config.toml
n_layer = 15
d_model = 256
n_head = 8
n_kv_head = 4
head_dim = 32
d_mlp = 704
vocab_size = 4096
activation = "swiglu"
norm = "rmsnorm"
norm_place = "pre"
norm_eps = 1e-06
positions = "rope"
rope_base = 10000.0
rope_fraction = 1.0
qk_norm = true
attn_scale = 0.177
bias = "none"
tie_embeddings = false
parallel_block = false
init = "trunc"
init_std_qkv = 0.0182
init_std_o = 0.0
init_std_up = 0.0182
init_std_down = 0.0
optimizer = "muon"
lr = 0.0124
beta1 = 0.95
weight_decay = 0.0075
lr_head = 0.00496
grad_clip = 1.0
warmup_steps = 63
schedule = "wsd"
decay_fraction = 0.831
decay_shape = "linear"
final_lr_fraction = 0.0
batch_tokens = [16384, 32768, 65536]
seq_len = 256
doc_mask = false
train_tokens = 223600000
steps = 6149
dataset = "wikipedia_en"
MLP neurons of a small language model. Each row is named by its layer, matrix (gate and up: input weights; down: output weights) and neuron, and shows model dimensions 64-191. Each number is 500 + 50 x the weight over its row's rms, rounded and kept within 0 to 999. Numbers have three digits each. A neuron's up and down rows have the sign that makes its largest values positive.
After each neuron's rows, "fires after" lists the tokens most often just before its 100 highest values on Wikipedia text that the model never trained on. A number after a token or word is its count.

L5.gate127:555426485488503583485396521501498474487499555578444570474514520582517532492486638545474458433507545559495584525461475555487576515475510577569381468557505550454516433390452593468534548422519492445474537516413496461527544465530472431517464524477464527451535598478491456502568436503507471545476559475527468431477513493445512565495562464485451447443544467460380474566501469447438460453526
L5.up127:512464445510487638470438459504457520479518516542446498555533588537503555437506498478540440435452514591542507417531508456539575432412512454557472449495550462553515421397455511421484421539457543491498530561519540483573561537588493526511438473536490548468534502462486497503468520407480505546442496507465510522504472466482445527596512446523436478533514546587406447657471522522530594618551
L5.down127:528448472514499560429408526516479428417436468524510417436505514537512516574477463445520499453564464593452479484475507506478568479469511455523503520525484508461498457411474572560476441472456455604372472464498493380441557446463391382520488574472521469451536503426465477508495478398476436619510394569506551472451484504436555509499490453503536446415498561421548533470453493526587450550483
fires after: " (" 34, "-" 16, " F" 9, "N" 6, " \"" 6, "\n" 6

L12.gate644:500513431458456545583523535550544523504603398512487601492543565536539455478504577476541572439506503528499466444491573506459532598541452453564535492479402466439484494412511460465464511465525466439481550464509454551413510483481408419518507496501433381501558550491468501544470513369433531502436613487498536528612442510513533410476476522555544464434531538499451444473436484396414550495572
L12.up644:555518468500540544575500433629560538554525568530534521516358454617526434512478479434520518449550494435478544504502487554501615596499529486538503467488485516545517456546510496508419383514527457524439546477459474539397512491488475539552503521396546550460551425508471466479514488501548528516514484444550474553475431496545489500526400543519544490501675420463398508408543537435487537441531
L12.down644:542503491535567588481457426553530479480504589517502463475417490488593648514414531442549478439496595450477565518554497499418537483571528593538537485538577488503533453456567523466456519468474450617420515515480465511513448533543521382573579525386478586513508466488461479501501531403497582526474446571549512447535445557479463431490534461428478509490500572455400532469494514474554449471523
fires after: " (" 23, "\n" 23, "===" 8, " \"" 6, "==" 5

L2.gate335:496486391486467456406474591477576485493568589502499463439538547466440488490476525468490494466451485566478458501574444466551554469455428470541503550491512472533453471554487491513457455528525482433583608477557548522380490522485436512393491592507504478497552386467462516515503562456468460431467620506556549553493453406553517473507524579390476540453517511383482542571536500544419471505528
L2.up335:515529478548487501504473492511637574528526577489462544416470522549463544466465531520388522542495422588473412592561471447504457503541496487516524590443494505564447434522468474450494473464492450472526495535476556578429569458439330547461522590501490475528525404392502478457488495425459534366498599582500521496464500457520494419487511542490459526425602541470498533522524519572452420477545
L2.down335:550474363497508446467519475518494493533516554499579596461544431520437546480539587507470515500556525608410408581453483355479402511538472542583450532555544521518518516431496517421554567540493402456510499452499522509434547511415464512454435552513513506438405404477546381473580479522492563410484486483470557491571506485584428468468502548569505485451545539404533505534483518471481524480568
fires after: "\n" 27, " (" 24, " \"" 18, "-" 12, "==" 7

L2.gate145:521502543499508571627379503609549472487622562547463454501467513463453538446435508420436558505482525469520527479452494521461523479446484637484506462555473564491536445557561586426579533458399508466535503548548474492453489443491501430466479505545565531505488542433415511490557525473484383521492513441427473441483549465471462415524500468528469513539463490534510448476521482531416460506497
L2.up145:519437569487481534573469485482518531470481506498433530545367626534528543466584510524518463438462390551481485412603468524467428500519378523531570572453502465432555503440545412509556520498446468470471525471535585494528581504461480465535503509580421601455460420406475463521567483433495470465546538424515559547490484438538487464498530520571547494487526484507460450534461420524520528417486
L2.down145:466512480445525512463443488596504444415498558561502506439459616508471571473539512540537442514501556466465456487499500622597458530515541549506498546447442482544499374531532543483424569446431495553446531564554484511514517481481402416452479521438466556485599535437361498536459483518504495565513502460523473441478487553437465470536597582500564467504509571393597411445537582477582511448535
fires after: "\n" 37, " (" 24, "-" 9, "===" 7, "–" 7, " \"" 6

L2.gate337:555452381518552513525443470561385476486513551476509447532414533477547557571499465409668496562432443557439520484568503494493548504508485662524550554467536400438518505513538516491474418468479505497498453525472481485491499481514429535482424507491528464476514520466430464550536554577575471427490579504498510496472472542499511485418491506557441531497532479456506535528514422509520490437476
L2.up337:493457488467459470501499511380535488451502540602505506491509405491487529572547514437601410593460522564432531490445492467509551519561490610493536568514583484460456433556544519487541487471517507468455515490453537541490475526547399457606432556458549592486501510471523480502602553540552471469509435501531458501541538588565548505482544524451477410470568441378532519559414502520507418400464
L2.down337:472521512523470513513451415508465472530512467491485494495502489465555493567571489473512445504521513504463524560623404469472600595451498517573487568495453467428495433585495540452521469491539545688526546474455531414460562602543494517565474439439452449537424434518540510530560551538513481416505500516460597504554479496566606513514505521448524412437525415454370522410429477545484579445565
fires after: " (" 42, "\n" 25, "-" 13, " \"" 7, "/" 7

L11.gate598:512505460496426551441510423485580499423561553523584458489369463601512497536541478461483535499440514570503435532525520497512496596501480537528483534504448337440480580487470492561482511420505460469496499558439498511515434437504534464411401469490489402438406484490473482458550422469537515459583582495504570507543548576472506449437509566386618474461428489533563485568576538389565432477616
L11.up598:486556500437397570528509506494531588632478533466376543559522529437565457472418464487462627509532509558478510501521586454489498484458537474508453532599495607517404452462468433495503598524519449504538553490528560510499469445501497482565495471540486515537522485456451519451490542499522491543466495549489463392496476552559518415528517608564468525537518535592475531460515523582567457509496
L11.down598:529527536498530472388502397517595574540548469443462586464468467516373470477461468526476383464477397506464533442571529481551446518534490375462421500459492468538510507494455511518479535496391502475467311506445483495497445540545499513446500453541462497422491560481538470521474462555529473522575468509506495492531553483396530489419468570402464483447454613518521470599442475519575431476532
fires after: "1" 87, " " 7, " (" 5

L2.gate160:515499587552461513492450563396515501449530539494503495409526412495507527489495546532445574534370470586489483444450453479499555477505563486499572510448400507467476449556594510500585396462514400484485512489462518513469583537505438507494496532499581496441437522455554498449543436384397445508498589513482541616478437500537528485539467561518454568402514554446480503502473561487473433426620
L2.up160:485492535542480500444447594426505490431499496508539499405526454469518528502413517528401576506410475553449508474430418494448575490513539524485525501426442504550465471566574501482568385460547428488495525520427500482519543507517454535504460557463580507506447483486566500471519401427418452566483588479473467577438422466514561510491474558528415598477484565514476516501489575537479401443565
L2.down160:519579414560491412485495564534459504458554453520518588488475471503549583501447523506393551462410586518496489472482510542472568507478394526488449571480517470425579494470499453404521463433516432557437532488542545526413543543460419542445428515455522529560448503488438426429515420485500544414456519507545532520541498468603571459529506532509440505466448440446428655497501559509401504552554
fires after: " (" 19, " \"" 17, "\n" 13, "-" 10, "/" 4, " the" 4

L5.gate321:565431533487455459453462535535454563385569463551529415554533462553552435524561548492594472582435505539532513411479498492584589440413484611405541422486507453406512471479573505532455513468505398482484503525495508496415492514492451476439480560577553578537525415546464530563495435514476489624512498517459538495462473407530577415474538499431449477470510524427600438481474483490447443427485
L5.up321:571479530515491472498379480535477459469557534494430541458479508507610423458498558433599540595429566529529415401515574610472620471450498480448485490538507498425504364436455457510511512573453388507466484577484486439505541557521445506510416464460509579507560556501506573526504481372562541503515507524445582483452540429541586425506505497520499519478572415507453434592506554465520524489645
L5.down321:466534519515510504507478623621490462493396503536438553453549473401502462529458608534506542584444545500511488465502510527524613494467528522462470567516517548444572473407597567526492557613543464501456531453469484521543514572499466532541400529487576453524529538552507459552488580514456393491505482550453447492514491479481524522493438516529504384538404439379514519460559471518553495494533
fires after: "\n" 42, " (" 24, " \"" 18, "===" 6, "==" 5

L2.gate579:558576483479434613480433492484465499536562474495474437416512446553543529511549399551528483455471555586435483415504516542453506428499476493479510472407580490478539568421394481536532486494490378475515490525594515443570463437442481487449451514512456604570581513523487480592507516565477445494489516451535496472540429464527493519664494424519481423543524472554426516523481427470463501437582
L2.up579:532577486512496526523447519434423454515453500483372526445432462563489491475504471463556544472456569545497487414483539526452588405490481512481560484457604487487510535376469499541523532480515492481499491450696488443552427458463521483457471432522389510538510577570428545459546403564456541527504475517516510536585444485498520491639490410452388479529545472569398460470468462428530556470472
L2.down579:523458449411449469501489531506449571481454424450523474470535591553499571464443560541541576553413446509546467540482450522580518517473507456554501431500470483518525488517506439471565434472511390455482530550481483397441549484514398471573501437425403541501524489478493480549422517492399379512421438484448522412429486442504539496481501535527579454452414471485546485396515489479394454617501
fires after: "\n" 24, " (" 18, "-" 15, " \"" 13, "===" 6, " re" 4

L12.gate22:495508464489482583496464494482581463520562543435527534523422445618492404425516450448471475529500537515484600459507481429556482522450515484611506568454456458554454488524504411492479511515502578528499483559506431486521496455565493459519540513560406439458473603538592554446484542491469486465597555429599499475513392528494438453535538471437500372484468463508466449502520470491516529504592
L12.up22:518495398434461544528503479548464545486532531427490430518515509545494505522492468534481540426435521552554533541487445473569540373542521382538484595576424492567431447521454365454520524495441543392539471552481504498459512538511506471462470554502611536512494496468494559419499492565479537476522490579479573473474534392565470537515515491514543540449486527596531470512612412566546540458495
L12.down22:442571501469484500453505419601441570474533483498596519511429627525545455372498411468494512526518535558519541553523429485471517569500516410489530555434473502496488530543433531453497522447441468465498472521529466523528411523448463471405543526622467486558589614501483526515533545524513502525498461499462495459508475462465502468467401467464507512567482478528543498559484594561502497490455
fires after: " " 67, " (" 17, "–" 6

L8.gate333:542552465509500412509402431504488538524544492473578498409545533582535499419555548478506540495430471551569451479534485411465534541575411613435555443521537488428505541513540459519419583434441428536556495519453503540408512493574487518579431505534560476438516475540515462520558443554516385516521479477519535428479544467477492473479547500573488514384481475426467522441489498502429431487610
L8.up333:470519445497466492505493508618414464433550576566438592562489505609495454437504518590533475486417422534560455426481439569522533438481540485460469500513554455586513520432515435445469439497451429399537437582487499408514482609580500532565429564448598538475503524508450537526528484539474555445410498514482534426621484450402410516465549428503444494449534440475481508507390542405523468544575
L8.down333:473559496503515569572420547570541525491498590453496454416527512546413481490523530497436571520440545575480433435528606532466504508542498436467543529562460490490535487451499525479589383511467529636583499584493490490496431574486402534505500587493523570570500567548430549535510387454562548594459392533498480477545445587450439550505474510564474516549477545529409546483495527508576378503428
fires after: " (" 34, "\n" 18, "oun" 8, "-" 7, " \"" 6

L5.gate345:486502415510538547508466429459606513490493518551529491464477497463409490482527507494470481452522332496459451424534516485504564495347504479516512494452511501573489459501411540445481560454502504427496566441491560510524557573499469424469533553528477499457579450511567503382415449528533499511546523541453514508534546482397445573579404527516677514413535541483539490539477432492519515471568
L5.up345:482396465489564593512497486567472469481538528514430560509539557514482454504545542543525516540567436559435505444475468510500556432409524411484447556419527463433562460560485432367467477503486451412489500489411504494581478509589544419391450625570453441509542514494442562504472458465532549509575504529442557471502620451499433533508441564478694480482445529556516387493496507480506579534492
L5.down345:492542500444513561531518465525509472407510507436478488448539537538426526551600471499590500520523498464467476551561485440466533476461573542463467573538539549553572531514476518483505504475459459477491534522490480466509517647521513482606493461474480564528583523420552426441421518464574513586479508546510460559413361486489377547498455471601616491532483521505490539561559549494524469537544
fires after: " c" 16, "-" 15, " (" 12, " C" 10, " Cl" 5

L2.gate583:519489487499487563512472525509503471402564534512492478463439518466481522442487531512502480472416535562434517463528518468575521524593464547533614512496397472508426554545467591470534465443513399426471442444490514499477400516521497565471461503435549535508544474514434506548468416456417497533548541526468602491486443491501406502457519567543460500538561483451446537510493501547416498500571
L2.up583:523419519502429497565437562538576528479554587508533405485464509429440460580417502552510572510460565547436567504460489421543628527408509562528540546576429467557582500514544538539596399480536472472541601533505456548431432513544408527482495524478547508475486493504439560559496475534455495489537492534480548525483432459487475487431536532573536580512499377540484480478572466522382520517508
L2.down583:558471494519558625526462486458396481438590546486543498488539544429511639453486531523565473517543588542471511490472495447544540501579415497598561456459434532469503494512555575454529531514501381553506472527562497446442500529565480566553484458504448508486505458562427482515528469494546532497517474557453590423568547502501519531502507520552506552497558543422437529471409529469440439562535
fires after: " (" 23, "\n" 16, "″" 10, " \"" 9, " ESP" 7, "-" 6

L5.gate49:489493505407439436616516558511444509485520521560573494526454610524560514431507476458437485479570438530530378503503559495504503472512519540461495448497465555409480577558471628492499573569556520468478469506606464483528562477500581594494470492497502434444502491504533491547478451478539513459486520531561482465444517433478430576488581542526553554494473516497600440513548424453475510596536
L5.up49:462505584391462443531548495463478458503519412583477463498489480535567479340548522396496468541486569463486449472499518550566474541405510505412515562555454489455546535516549582466520539536580440470472511511557468409453602476513553568477556455525535412451460444575562523537539516421515498519465509484521438443489559460493484602621557521389557499538534465482569544534541487513469502495552
L5.down49:398506476462426525565424568517544451518450502457409428427568497504470537567482553426473377476457510526573491531537524432480535511549491493565413411456545568509563543482545530417552551483500486511444475527492416444526484566451538535541487450449486527461461506486602492575503515516500477496517514457486490517557474484390427541463510403443437478543441495453531567535444519499468510500471
fires after: " c" 26, " C" 12, "|" 10, " L" 4

L5.gate112:574464573517452513473462479532544435489484546480440494551398545454541487517440519542453514530527458467481559492546498434510385481471480474439493505507446525502523470510590516415521514531415492496547540483547556440524475466396559442486472580567465377514583419409507542449506525513504526526586511494500511500545581472571499489554445626500584532490528419494443482585501536524497470427520
L5.up112:419464522486456398501513607486541453477458488472507458509407527472516525460454474543538527515572489422550469498502523535509431455480441393423536534455464565576572440532497528427542497558497450564460561492538483530413539554417554484469521531545481376494637485458523576441503580418531532545482461565504634469523555491501408536525456542353595481536517398589533499515540491468502533513586
L5.down112:587506491472416557523415570463488498519463503418482450448425464544592480428518487507547562484473549521479503502561536368449497566575495429529442512455500542361480494576506506443467549462545549467501535603543534482535490449493604581517474553515491505450485508491373587574412455456540537594484490538497546465558605511473428647563512580569520452604456445416491556433582515506541495500514
fires after: " c" 37, " C" 24, "C" 4